config.yaml
n_layer: 14
n_head: 8
norm: "layernorm"
positions: "learned"
tie_embeddings: true
init_std_o: 0.0168
optimizer: "muon_variant"
beta1: 0.9
batch_tokens: [65536, 131072]
train_tokens: 766700000
dataset: "wikipedia_en"
MLP neurons of a small language model. Each row is named by its layer, matrix (up: input weights) and neuron, and shows model dimensions 48-239. Each number is 128 + 32 x the weight over its row's rms, rounded and kept within 0 to 255. Numbers have three digits each.
After each neuron's rows, "fires on" lists the tokens most often at its 100 highest values on Wikipedia text that the model never trained on.

L8.up3716:107087162080086160077094084169097083095136113121175133159105148110185164144121071147097187142109159091112096091096162114106122151126105121088149134106151159169183133107101167075136184150143171103145166110115114146103133067108149124178172104167142107118105113151169081088137142123181113122114118199130184160138156162147180171192141049058103130146127126144137205107198077122126111088172169093139109099130092136155084131134127125165197160115197135165119133087115106156106137180146168156140077135085159227114129149129104152137085112105151196130124129112156156162104145123162115136
fires on: " the", " two", "ift", " ten", " four"

L8.up4036:099137092076083137078139076111104115091142147154152191186123166112099092150151211146128069148130149134054087185167107082133119211142113100112135130170087119134114098153060087190146079097195175166119121085186202131048110101135129152147175138137104086167114088102179113066112110146138182089144096163158129138082147168157145101122122127105167188175152097107116107130115077083119175119124123116123121107190145149137152119097143138120104154060126096142102158130127129133142143155086159165132106160105143116201111136182152124088132129084166098113097159148149113108113094106146120160
fires on: ".", "ar", "vi", "af"

L8.up3663:139162194099043177089128135130098079130164123133076121193109141155152150181136119148080092237128111096128149203123109160112154104106105174104092134168048131113149138179100096083124099157135149137101097152087180146105131089084077122109138130094133206113146123124129121127138133124139158158148075146122105166140171148176149144144140135066187122152144128141101151120171141162138128113142171110113133095102087160141134149136197101155094104128108127149132163167111142133136125134175166183067128120140147119217070117106125099133137141078143103119073097082105190124129111096119146161
fires on: "C", " 16", " C", "CC", " off", "bo"

L8.up3853:101132102123094100114103150135129108119136118126109135114120139150143141118095110124143169157188109097170134108103101139200108136100092127136134149101132124151094139056141203113143108067119066124158132130139133123100192093155189165162157123070116125189164080137160075160165132104096182155142185153157131100108096076142092072174135167088117136162119155116206097166124072070124068075079108134186114164155112086110140169137159128138130128224157128123147134125126089123120145126088088118097109152138092082166115114106207167143153103133124084115128107131185162145135118129106169135
fires on: " M", "um", "H", "M", " m", " 31"

L8.up3812:127185154145104104122097201150123127174167123080154155126148145109135114179136094107078087178128135124132147104088110131086190102149154140100164091129119163091098110115179155132112067139131171142138107097164106199179067112134136193160085155143110093129115170137149041130081070119140137094065158146119152062120123126113128092132112115176112167150136118138090096121154116196130111116105055183147155127090119158101149123091186128102161090168142093116123140159207157109077056209114105150108120119118129197089144161122112156093050133117110112069120170103137156177087101096141158148
fires on: " cl", "R", " R", " Cl", " t"

L8.up2639:134135055105149140177125133141127053136116135141124083138116166130115106107130066131111096158143115061099118091156146152114169131106081143110132139111114165112156092100131109092171028134112198163138136087131104130147131156139077067116163141149124223116178091133094144155130101071116128123117141089106123102125212125165136102138157188073153131158175148106108117064135092176091146148095095162171146150109127139079091074164113162060173140129119105128142129123090104153097096131134151132157084121079133097134151120090128131089081083123156123132112133108160125193155178129109132109
fires on: " cl", " Dr", "-", " Cl", " Pl"

L8.up3193:150226102152089129071151102132136148108159132168133185064125124135142140140112093111113165094085086133094076194132099166165153135101100119139119187103113148133098122125113137181104126118076154086153114119137068127170121093121099088087105008146125127108158180098118117112142115156141076117100104113120110133151160088116131106153082117152164153118205125157160132119122146117097097159122089125107136075114078175124121161127123108109158053121174143152116140159049165152149094115094125157111173139122111154159137145152171161163099188145106125114119154168094151138121162081144165207
fires on: " a", " Mi", "C", " L", " M", "do"

L8.up1312:171108073105132149115156114160100077139101154145168146100162133133180136177181158062135074166166207102145129107120161154071163102131169120130099149186076069136137136099128149070075115146155095082170084103160045074098077122103073113123109121143124161132167078170131141136167193107146158126169151146095150168161107163090164112173124170144166136070135123192111189146132163177112111175183103072100136143137112151076148110146126130069123101103123098170159105154148069086121143113134107105107128075123129131189082171159198142147063174137160085120175110103127187066090124178093145098
fires on: "-", "dr", "ph", "fr", "d", "f"

L8.up2366:130156113155181153145157099080101124133160145141143077085151153105125114135124140090159092124188088144097049106048139167067112105122228129125171130084146132129140131121171116114191120136139135145169113129110133134104089084169161078129140146111102194129146131160088132112115118161104095110183159132149184151163141074095081179161109115162140125088122143120187132128085160174063104123111088133192118082111129099153160113149090135124163148122133126176159126116109111127170098104137093114079173164118114118074117147152148171148136078138168106193096113159177208139171152062119153092
fires on: " to", " may", " would", "ly", " could", "="

L8.up646:155093117083125141121072130147158163082190133139145144104091088164166119065058156173145201180108154105182164177136097124080084144095158088198122104150142128110110143160137171154087128163124115089105137144119078127101099137106124116152172105144123143159098127136071076132135087079122097075138162053141076150134141159154139119077142071089172097128102098131121144126121101103111153166116082170124067050127115166134173101142169123078092145112172148146186173113138126196152082094115162134123143121110088088150128124162169141104197133119145116144140185197163156167103122080119133171
fires on: "\n", " as", " \"", "on", "-"

L8.up2518:120166103156139138098149124132118130096136105133116140077129099116142119109119054234152111153114149091112135119145147146064082129123085077089125143106107140173103147098096131084126107170124122133100075222133161133089083127107169074118167134174132163126170110099145168193180099163112095061102114159149203047086159126092108110155149083069089096130116130131112195147150171146121105154089111133094134110150139123109149112110147094119111138145164171142149148197176159149119090133111180082101075077155151151117097148095134132105110178121072094141099143145112108112176178121105146125
fires on: " that", " which", " it", " the", " one"

L8.up3175:099096098152123167122086093127117147184107146146137131122097101120131131194114119139045169159125122174130126140143145156093068159085166144160166134125135101152180119186063145155123110096131124139157115100125082121097082132083167099128107166127105191130095157129062130196191135107125094099091125131101103150156157124097138122111125091139067116141141136135102047098125136124076114125152133132168151082151102163124081128149137077144105163174146119143138166124102159095099150141079138170089102146027103077140073147124129134172118119115097180181177126115192121168128121160109108092
fires on: " 18", " \""

L8.up1436:141156164084125131116082167121209153106148153088121049103197184077081145069133094048139114127113139103118176092083179137120143105077118151085133158102066169129144119123094161114145121144124127114141134091127200092146112173126130093095174130195101152135113145105197102140166164110162125112127199146192119058145123106142143107109117114106184126175127123164029154139114075072125150103135153159172094107164101099144072088146138188113087147152191119061154152103164084162107095127163107136157145140139107120149096118112130062114087097194107093167131135139150126129125159170130125111
fires on: " (", " \"", "\n\n", " H", " L"

L8.up1318:160121156114138073078120128098088135110159075136129130108191135114168078145123129079156150158143117157135086152140158123159097138138137203140116082127121107103195170151144172101104115167139130154116173166136183120107167094151101156154105091120138095108111105181132116064170116146124167063123139143127029159085150115119144131061128099185103166135120067117071130123059075051118087155145170119142169132131156134145125080118133121149072085086111120189179116107162133152160178142122132143116154074118177097200169145118103132062124081160104099123169045100168108132124166166137142162
fires on: "'", "’"

L8.up1109:101121154083179179114163118075139092125151149096145117113129152070039141139181118125107094063149133145158102112116155158090131112174064124160130111138166208127090114096120142127056175127105074145129129161146121107152180100138166151067151114111200152069122152198136128143096116120172156122080130111171208112075102134135088166159094139101147116082089116149081123128128175171126117166139142163116112203154119086083068111147089146114148108088096139122117160136136099217151102160178140165143144141132156149093147152164138159114138129106117143079116162129117124089110143136150145103
fires on: ",", " which", " that", " who"

L8.up3810:117121080114168155058131156164129165082129080115145091186121181148079171132140141120124110134096161075122122117092135147154122186117059160088114145151160090104106128075142120096165101153128154095104116155134102119091133144124088202091083118180176139098142146149109141151101087152164125162100052131103145098158154135121074070140144090109163113101197097077160093150152196128180093158056134133094102077142133088158184099078183114099111168166128140066077153151169146136144167131060155131103167066190154126161134147130110116086114152099138180124158208096157152128083152076158169137
fires on: " dis", " L", " bar", ":", " ro"

L8.up1778:156162103150181148113107126113085134149118136179135178138123086142105140100139128105180102068149101061161122162138080129108124199146146072174149084104139087130123140142121104083130183137144193127141142115166119138145090091103139121166112105103123153117138143193140142134123058114104106152066155145089102114111060101153156101128154090151112101133147161126109133118127151156154134085136176163177157138107133139081108141168122150122189178129094154102088115064126120132136105127153122113200162166149150137086114106124128147130109139180164060182086122106159118118126105139123128157
fires on: ".", "=", "–"

L8.up1011:147098102090138134172091056131123126160151134086152097090123148098093122099129141043132141087125122127114194093124110149125169130099098132201074166132095080163159136096167112105068070127101151087163092115175175094128182111125129112152098133177162189106064129064150130129138093162188137199135110086111115166119169114098129099134136105143125175131103089040172104113196055082110113128107150160137141104127128146137203148174164118148131125151145130166167060139084113121145140187104171173112108134094142162110098089173129136102123126157142123109180108175109101148172171150151135159
fires on: ".", " 1", " any", " one", " North"

L8.up1156:101098113104146126120170093145055092123108125169123165118087095127125074184089129156094125166105117120141114135145158135204109131077116171162145170111142142105124170137144094137124065075122062120102079132139171110118103160141122130160122143090129188126129083123180142108143111113085147079151082168091127155204111051098128093113179142166073110206155131126105125083111120173138129139082113122157082144114078121180114073128173065171177185168150110156115189164121204106164096110091094170186060112139163176128124155134116192154110137169085183185149151060097169111119121109113137103
fires on: "00", "80", "'", "10", " 18", "50"

L8.up2318:103149090092121129095116178162117155157120120124164098131129108084127166091146141152124120141105156117115162100116091108127128134134149140202116112136156117216082142101132095050132110149144065076129173133123123126170147115162147118092135113122086173105087122135184100138151150128180185158167159199148119118173171175118110161139145129116161099127141102104106127109139149050138072135139153116176206136129108173078194056061155106121126139113088126136161105085122109157106159159113105087136106142170114158189089079173103137104102123166076221120165119102106107121118114116119174157
fires on: " f", "ic", "c", " n", "w", " Tr"

L8.up609:130069116134105157151134130132082126109153088085106098122075161129137153085119105163104154166130170142119121062114138068114154121108101151095123085119111132059101121194101144146104111131103153110076145107088126074146127166131108084152115145148060075129100152091134198108112109113133104141153166091128119117159110076117109113118151082131102116109135115157101126150097098034171097136157163114123116118138168182135139129108070127116111141084143134109179147138093158136168104184110093135120106116199080113107161081101120117152074181125122110103175134059151158176212154136103073199
fires on: " on", " On", "On", " you", " it"

L8.up3024:087141129133130139150111099080103141124186076096207135117159166098149084154144121122144184174082128102152134111210128164095078105107118124161111132118114196188153100131133085080147155085143162118176084128168179124177142112107146120137115122077097170125105132149140113088102129151136127120151129079192192168072139128121127087162129114117135172099106144110165139176070050166077178130169126087158042126128153160150137118087078109138056101192167085075136101118166129110076179097080084090181181114126159152099144132111106096091139167107097167135202126114112054116146093120135190159
fires on: "-", " and", " in", " was", " as", " became"

L8.up3951:178142095149142125083095112116155060096125088138156119113131178049134148146156072121118150081122075099132147157184116142090175146147169085176089119099104151134159184155148128136109076165077110104170133130108138148030149116136122099156117111165132090174162077131163151119124118139127132083171119186112166134107157158134197192132092158127158124133126135115093112197149097088117057154117129129125163157149105146115181159185119153143125133113132147158193182161124168132099147042163108104096123091087141163128106124130109103094141141121103096194116166135144094057071191106124167107
fires on: " I", "I", " end", " and"

L8.up1202:121115178126131164131184143090104096122096103110117141165189128104096117130038116092135084165149084143132116085130141113133081102154134131159132159116156098124121200158126185142143124103132119130078115108132157087119094158115145122186146148123130103112140133152054146038166109133147107129106098140166092144139069131098141106094166127096135155138188125102106198113130079110121120168073131053080118081115112159201123170124062121133058125173141143128160108189100093095133196168152125147155146120115135144049153129190102135137139195107167152127072113133148101079120160116170103100
fires on: "'", " the", "’"

L8.up1371:085095169084114130088097136132120134145155146105174152132122129121192159202138149114131129107177191085139148083178110124140140112178115079128104058153082124143102122206113098089081169092204135111152125192101074150170160127127145181145136037164123141133104114073143095137073110072106121141158100160165161086179134116085126080146176069139169167127154140086070115162165091095133081148159214117118132103193168096118144127093114084170037123107147115105157091105143148128107143144089061181109135092193134182140187110102045097088167102185103127117159139114198184108113114093156097095
fires on: "e", "g", " Bru", "en", "ph", "|"

L8.up2428:172120047104131156112131107127152092136149172155114152040134132161158135115149138160137154114093094109102190077124093103098132143108181109135088093108058095094128135148139153131129148129088105051141143179081105117166117101166123113123087125153087123113145196095128172154128082099130139104129132105155148114187102111131145133137085112092140114110136148158161110123123157113131186063155135130161157128106136105178144140141110087156062095102148097107109136126170178097117182138095174141105136136137136053125137119110125130145104095125172126089177160095126142124107108103070160102
fires on: ":", " |", " a", "born"

L8.up1793:164189094095138148154165143143132131112098164142077138076113145170096108115138067127146127187123152162107123139139190091118162124160091125128119113139068121155152172160154112162063120218145142061134120101132132087183086126119127129136176096104107122105157132145094065128074136126143094148126139194189098182112131158142168131124119126178146149090094142123114099149128109137169089140125092129104158067156155123162092068081073127084116100079111159133138149136145120107062167168136119136155070166140166102099149135177125086135137159155121107161124079130207139111147119142051133106
fires on: " Gu", " gu", " rem", " qu", " served", "gu"

L8.up932:126180049146125140154123123145129130176120176103146093024139138110161113108085112142103128126051085175137146120091151157095102149156119128132137157099158110138118184106168144097131129193170106073150106124191147130052098168173153087150119080058145150188074118104120095177093112115197122179154108143076192169142118113119127087177102146088152115122161117098169168136107149122107144106148123128122105115121217098134145140138142119117134153090120128151126184132158117110178166138170208157135100154149180096169186149142176114175129151137152122104092070078187175094093087128141084187
fires on: " Pa", " Pe", " Mon", " Fa", " Pra", " mon"

L8.up235:085152123151145119126064124103122159136180129069097056062173161110172163175121123190106132163158196144155160104078134039084154198117199121164143110125155112165101112147135154152084110140147174123149141145113159124147162134116131117118056146125070139151170124140108108122088107154169130148117098076092139185112162120133071159078093122140108118168122084091098158115156110104130111178124251166070122131092128113156188118118096168131127159154116100084107153102046142112139119102093152090048086126143111167186124174130149072170169132147185154100120096147113125117143124112132132159
fires on: " O", " o", "O", " Spe", " le"

L8.up2647:158155084138127180118081162167187098088132110159109097138152115147138155089147119121123171083088057131114134099096135132141164141086127094095146110141195138127137073124104122120169134130164173137114140139124131138120137105057077139122144133145153115128132113091083131073112191230175162119076094113161141074128141131120144108145180064128093142106122100104150131103172109148121138165153145156154119103101150091054121136098094129175149185132167074149204113118159155144142138115022137112079133141150124097123101111130105124140104075093103085113111102133084130134143157168126110165
fires on: " the", " The", "The", " (", " a", "ift"

L8.up169:151164145144109170101094110087113163132155090131114088155128154175121127104147137107128119169094122132092120093101137189174138088085127140114085111187141118075092082134106096166144144121152094092152120180100065077150105177132186146140202039109166108159150106093089144144085139139092170186163089124120070153150205108135130078117119070137112084148126097064110169116137079173157101200018110151105131098149143167128052132107113153177120126084114152136139155117102077108075173131136093128106159183105122152189154152190091078125085118171104076098128096105173120118145114137145123123
fires on: " comp", " app", " att", " prop", " Comp"

L8.up3339:121096139080115125136095120189105144144160135164130147097143193111062104166129097101092144087100097160153119196167151110123170066105148126152137101068102143103121095175112169102063083118061082107122158081095165167170139036123181112130110073118107151170193160120149095167091072147129119105154134155174127108104126111143158116133079120038062097122092091157152114078136127130124131128140167136126170109136125134151138117145130087170077142113123056153144070108087095099118175103110124110112114137148170163113092139155176108200137147103103130133150161173092113148131106147176161177
fires on: " (", " in", "N", " I", "\n", " a"

L8.up2930:173119109132125132110108121103041105126178145129021103102129108071134144132143170134107149136111134097123140131137140141090086172131129080110165092103135134102138185116124129175139093150154144131114089085145102078117121098102100122111153123138135146044149117029036129052127086128147103122129128128128126160100068108157097113117182144155123102119064118081147112181130155110137109114082115116111121112095127118157120121128126143086132136201138158157109099115152122088114111072111153118120159130163068141132106123124150158131187171097174119204148110120120084174178134079099096161
fires on: ".", " on", " worked", " ("

L8.up803:140112083077103152139086083113137100120133107159090087138132141134133146115157104128177098093136164168098161156120052119101152128145138101164138113149175136099187214119138103127177190153153080068156102145087152123073114129082121126150126135193102135136113095180141103172157116166159171110153117141133136118068115062135064103115180144159102132091178103117150117139167118108120068097087153140132191037166084120143126108113140093118166188158156173105132106207212150126132122202129154150091074168148106134121154199131161137179150149127138093132158138146132135100150106166078153114
fires on: "s", " its", " their", " our", "'"

L8.up3120:110112146152091187092073124136123110147112129121099138160063134028143164118185103108159136146116133067141153219111138145103065160173182132167125135110139079146113067179173127143106136094117091124125095100176176173096148140181111109124144120090127079139130150094159140132093133128167164061180182109150152167067184130067146141073101184127088080182116106140028178122155130070131144124113104110167192111135135134142129208165150104161124181102193143132161142099088137154076179146140136195118147079190146100185078134084104157166138119157148088130107155126102134139156074084193106106
fires on: " as", ".", ",", "\n"

L8.up2046:171130182150106123141168144141187148117129163092131139063151119066138158119110114126166129113080202161129121093117077080132114121122088143187126081182177084090163164117088119162119118164129127128120170156143189177140097152104111126123166122110164135108101161090074093168158134183111110188176106177115103152163150150163114155194119093160075145182134125217108163142154135134152050137153130138169068074133108127087104088095154130138150173118106130096122072103128146117139125107098075168202111134085171125130144131181121176139159155162131104148157165125127161134134027119172125181
fires on: " comp", "g", " Comp", "comp", "exp", " Ed"

L8.up1813:157146120108107121134146105107137140136125097174106115157136172153096109134151127063118166140141175064131156156098155114118099180105099140156128165135133168177118118152161093104097120100097149106137162051164081111158102148139146147178144128118082124134114183097156075119136091101179143160128125115153111145070108109105155074092151182174159152213104088107122138138095170163131116149121131166164106097147112190095174122091147123147130183101164085153138114102118127177154116118153088159161107182128131100133149120138054145112138108127095071127163158166175103099174190097172126114
fires on: "\n\n", "\n", "."

L8.up2590:163104126136140105106035075177131138196148097113159156166115119135131116144114100073077124150129127105125112107110087193154127159198143093159121165076025165092142167125155100065129119093121117118100123175119130123076101110121080086105095166223106124163136143121173174126180153178144202135161100147089146098082127122130124124080127112092161103157159128088110136176191086086133120157155132068192062159145092110099151112095153070088081129158156116104123139108067054116060196081114119087131134151137152206134095167118171140123118172145125152130070138112130100096150154080127061108
fires on: " I", "I", "li", "vi"

L8.up288:165158146114126160132163114161106127166110102142176203112113125121143164120097173160196084117094109090160125158126117124102116191148054195169130107199106161131134133091110131128094093145170135123121133124105096111083114128110109129073103099128092159169086108063126085133136160156133096169144132132152161111110100166112141057173105153106135152124107067131096089092159130132080144132104100110155100122105095196079188121135080117161138098095106150150140072134103125138077064125141098120120135060160120127169113152128143087159149115096092141152107190129104112161131060146137190180
fires on: "-", "–", " as", "uro", "′"

L8.up1917:112149169104125096082116137073122179107174127127084101104165178181137114113141142119143157101150182094130093150086143169145099091072073185102120115087112156099162084197122176144053161109036193134123176133188138103176093126186131160160128197134108120133135159139114182152109119097157192110176071145140156098160181115041132134126111139066101062163117093113147108147173140154097151151101176113102138092094103098141098139188123104135060137068114210148155100130155156193142141158119103170125065119168162104133125127081210157177138095118140124120103161113132143068142121156117105108
fires on: " were", " as", " was", " (", " are", " a"

L8.up2562:113149151195193103125106175152141125133123106068136101123153096113109116121122131150095101148126083128119138148090148154101093096140100080108242072154150128145125134100144130136119151125145113165079087178104146170081136122109150151129097147164142161137054143089132154080119093117119172171149143134156140159074127111128104141141140158145168117113169126048144163173123113141141161136074110192161163081054116093188148107155164071087067130113188117086094139095093139158099153161085109189136077173075082084197096101071116140107189096095143065133140152141117116177123111088090176188
fires on: ".", " a", "a", "o"

L8.up3016:142107146219133149120083109083120097163137119120187172092108129083121101128117099100138126145135119047131128149151095145150060119140156043148105133151089162108116126111116145150134157167107139119103082093091155136124172109115140139078138141142123066115127162152089164074133089132138089111087127113122134125122130071141132101142130113093119141168107083142169088123150136116151080114162165151097120148137197093136131187118100090165135175183154129134117201101141165119133127133178214115105146137124165138136066113118151184073105160155143085162177169120147124088129144167108093106
fires on: " al", " \"", " Al", "Al", " des"

L8.up3686:054156189162099132156130104088087134074154118164121133152077138104114105141091150152113138112130155142067112129139109147114138177077099124139127164190112179175084174139095130113110128132130063119130143056118117147138124132093085127094103115171159144087091142106131170095098164094120090148132161161124149153111215132140072150097119147153112137132132142130124122122116098119119102133152153123081141127119080134145077101110110129139124073083122088155123114133133119117123108056141077133159157122139067175126082187073125183135075140153103126135151108125135116105173108120133122166
fires on: " M", " up", " Mac", " Mi", " Mil"

L8.up2221:130125104120149122121134086135159130181122131050147128093154128106128155009118177143152126132165179081112132082127071091149124089127190119109158139100078172091106112147095152111095132142172110145146104140117170124125166132135163121133112108156120106103112178077191130084167119135130139162118135091127098110173190059131073062150124139101124150138139170100104141146192104163128152109145115103098101125087170096133110131169129161106133149133234067130195141113161153122158122189136096127144043120105098147038145111137092121158182147143165102124118115121139105162139165099176090135
fires on: "'", "lit", "edo", " \"", "et", "si"

L8.up1486:176115157128087144198134158090099217106101111183131100166134151133086077164096118096084116128111122143113101106098144078119097110147144128115110175152148162139132135099124062128134164131164136103134171134189131118102108073151099101123196172079140138080151118163188148132129062082095147050178121200153100153138154157145090124145133099143129188149128127179161137120160168157122107081156116116170153120106149156114142095176138091135174125100117106133107158083160140121092144151157133076143134119133106114144106100201131122075093122154101090087125104168125192113111150170128154171
fires on: " F", " f", "w"

L8.up1881:141150117104082104122114137091172139104100135158147114120139203102096090120148210184178133084160135155096159132148131114081056134099151154114143132097169150117167124149144148156124155110180102139075173137140118166090122166081125096093144169158113118135176179130094100118112136131172173139167108138126125105129169100068090086110091145174152102114161109127132135153118078146134138095145190116128056130113066111122032145092089096119165080130193093119161110144183081129119107051165104069171087114088112200159128186124152098132079203106125136137159134114103103152183104135116075116
fires on: " (", " in", " \"", ","

L8.up1278:122137090129038052175118096119060136119115109105201037091139154169163172161093174106133164160138121175121180173111158116105197067124132194150113135128128093125106110120152128124151116092188102131166136066136132183129115167093124119110137148138160204171119153112128130107156150145073109135095160181172135042110129065107094137163133163126157181165136114122098177169146112145160106066173113120131124100116139131151108128154120137166106172151177129088145122226155104092161086058126183181088090154105115129109134150130110155119176065152088102105131137104141095105120098139149127160
fires on: "B", " b", "D", " D"

L8.up2452:176126074064109136136138166161128133109108159052148107138129146119123067164098145146131146085135123080127120176162177104105089123133187213168091107073091106113135083139144119119108162121155153164121139084110094194158092100127202153105132049127138123137147112160156135136092123097156210150185150118104119169086168090167102164094117109109061122119100160105068111162139129097144156100136220115098117109119076137175086111101136143144163177152104115124153114100113096127119146160111134144211159173116164095117169134164056140100169114140098114134105147134079109125153140144091105126
fires on: "\n\n", "\n", ".", " round"

L8.up170:135203118120104168110115145110138071156195079160136071193029092156159103146112153110102152163099114189179129169141123073103137154094145127099114076102090121147126185128210189104112168112162148125162111060154133187136042106120177160142068076146136111081159145077109120104140170129109166138113135154086111089126132144120106090165087131130117169149165109124126140110065159101147145139090126146135127138203127118165114153188147136154175134145135097142128094109150167121118125160160173163114166159188124124129125189139143157080152151137108137133150117152106131128136108190145172157
fires on: "s", "'", "ist", "an", " Catholic", " Jewish"

L8.up22:132129059159121159088112145081162157116155125100080132093126199104195103151123106102110160152137141076158143062133104048159170170094088099129173089153177122129067081106099139152126151138168132133138149137142111135022119150189152149115072136162116162126066136141087118136151090090175137101102141168121125128144174151081125168126106164087114120087101145171101136097179050101118072092139137068194146127058131057114138141154111111145181166052182122134110127151102132114128114145128156123154160151093175126172168126106168112107115139198109145158085108157149106138116126167143116149
fires on: " D", " E", " G", " T", "y"

L8.up1360:135117156141162132122163098082153124189165118135191141131202128119161150125164097128105107094082134129101125099137195170079107081097128150112166154094110070088113112160132090088091087095114160112131159149146115085079148091113105144122165071134108179095086152103136134161089116122152122125141141113166171140145138128139113126111123129095184127126119170173136138144111127111156149106061176137108079128196142120121149102106149069133158099144119164068130145153132096111131120089130117150104091155133044115185145092121101147114099110046184115167174141110176110143125168175068135122
fires on: ".", "s", "um", "ele"

L8.up2041:168066083141220069119127094141078153103137146127115122116086128133080143078107177134135117080120195137126119126166101137148115129128158129150111148176066140059091148153130134125131123106099167113104080129049133119169180162098131176099170114131140149086141056093111178116116128135152076129165085123200167185101105116125128176159158139123145111169147126119104168119182059144138132090104169139152134125137142090168172100087127042136114088154137099150123130158133141117127097185042129113084133139124145082156142130105072111161147178133114141171168113134161165173120139095130093114
fires on: " on", " |", ":", " On"

L8.up1765:183128137140146129172086074144160100099153143092084115118137114157122181137174107079122200181120139137173084088110124082099098184165094068132156113167067100094103135125117106147088181092111160094144158099151166130127107158117110141089159158111049154090137124149121112159085115115124146109102173182131118171132155145091153158078141133158146115181129072124105104085141142150128066090144090101101058163180095054103114153156093133109126119150122079141148194094172140139145118119125075119146160159184135133149121170026140118171129155139104120135144112144174082142130118086135128212
fires on: " (", " out"

L8.up3669:121111141090138144152126115090190207126176112141132140117130126077087072060060112154146115096087146104170135124132186177089167111104138085126117084142131103114159197195137144123116076182102145121085162168139133134117159129104131254158099087129095087098080077117153114142134169176153110140124145104100180128175105127103104138060119096134079104167142081098148056121171097156142111164138080159142094124096107162083135147145133089121113075097130137120142097186170134167106082103124151150112082168120159119086138162155169111091169107133128150123163159120210108145162168143148075122
fires on: ".", " part", " Cur", " Har", "r", "igh"

L8.up2288:120131078120138128171108137150000123089126087132151109134144062175105155151106128082082037150101137135115147094173129192157156098177094118108096142087112146152197117149083112090179088127083055056174109115105097129141156157097141118132054134120125121170122168113177088149138121153182076145152135166182135131092148087157127076146110110157140097129134121132100112196120117107175101114138145089074150166112161105151109077158180051146155090149058085138165093117125125171127140137171142066104123158102161128094117143128124116124124069112041154096085098106087171130150095124125161103
fires on: " p", " n", " b", "B", " c", "N"

L8.up3137:087042129091087088126108192161124142096157117160147140126162128178110148147101129095139145092159112076100142108104109131098143125154134116140131139115092136133129136183119092133220116072064188091114117092152205145054120133119123122124139161091086132147108090137112120135091162119120110133087126163150150131109165142060120075179113148138168155092116118143136140148130156103122112167181130125135114111066129140136155160110084077102147034099114125113156126113210160144084147157128070060148127180144103150108029138079063104102121141086219119139182178146109146091094147121193113160
fires on: " al", " Har", " sur", " Mal", "Al"

L8.up1421:085122100089157128115118154124099118037127117116127121143133134156133150133110155140154132150166101143127125076145154122187131090170062162137159157088138090141058166127159085178144190140170078073187112109080108089138110113141155119127138114139181102139139094060142113149143130107125095151135121104117102144095132157090122099131150121109116145085173052137115099084150114071095085131159130121090090128096127133176113148152102120099136132098120094083136142172094144098138118080161231083171116135151140091086142137123127147177074146159083097114096140112130142211148082091092083255
fires on: " It", "th", " inc", " Th", " it", " There"

L8.up3214:150138178113110129176116103136165178146089137207214127101134117108144198088150128144130139133100066160115112116237135126117126114114192231117137139164157128094142168147137120131113105127099121113220080106104086154152175077150093113103126139213091170096133174165105177085155155097163164098105115180163165143116168197116111121140175113114186086167170134117133122086157162156093138070098149168151156097093116112179129121108122105142193182086146090145140199098122166180093157126143141121078063113085134188140189135085054161119109160118112147160106117104139153145115087163153128110
fires on: " 18", " up", "ing", " down", " based", " focus"

L8.up3764:170100182153142165141118152038154119108170137112092122146139156134049135203178116109122144143159080101152129091141138153085149166164095182141100113147142140123100107124078136119140171103129140112141116118060173104071128163185117168108166172143140112135128207115161127125161145091092144149136122083130105179109104108089153138124117117141208108139117102146081094123151121080144134130149116161173136143139147108097157106110168176166128159099104099149110151131136148123135110108162114104069093144129100127093130122122159102193204112100153209101199110093180140213158183103129183180
fires on: " (", " on", "ani", " Al", " |"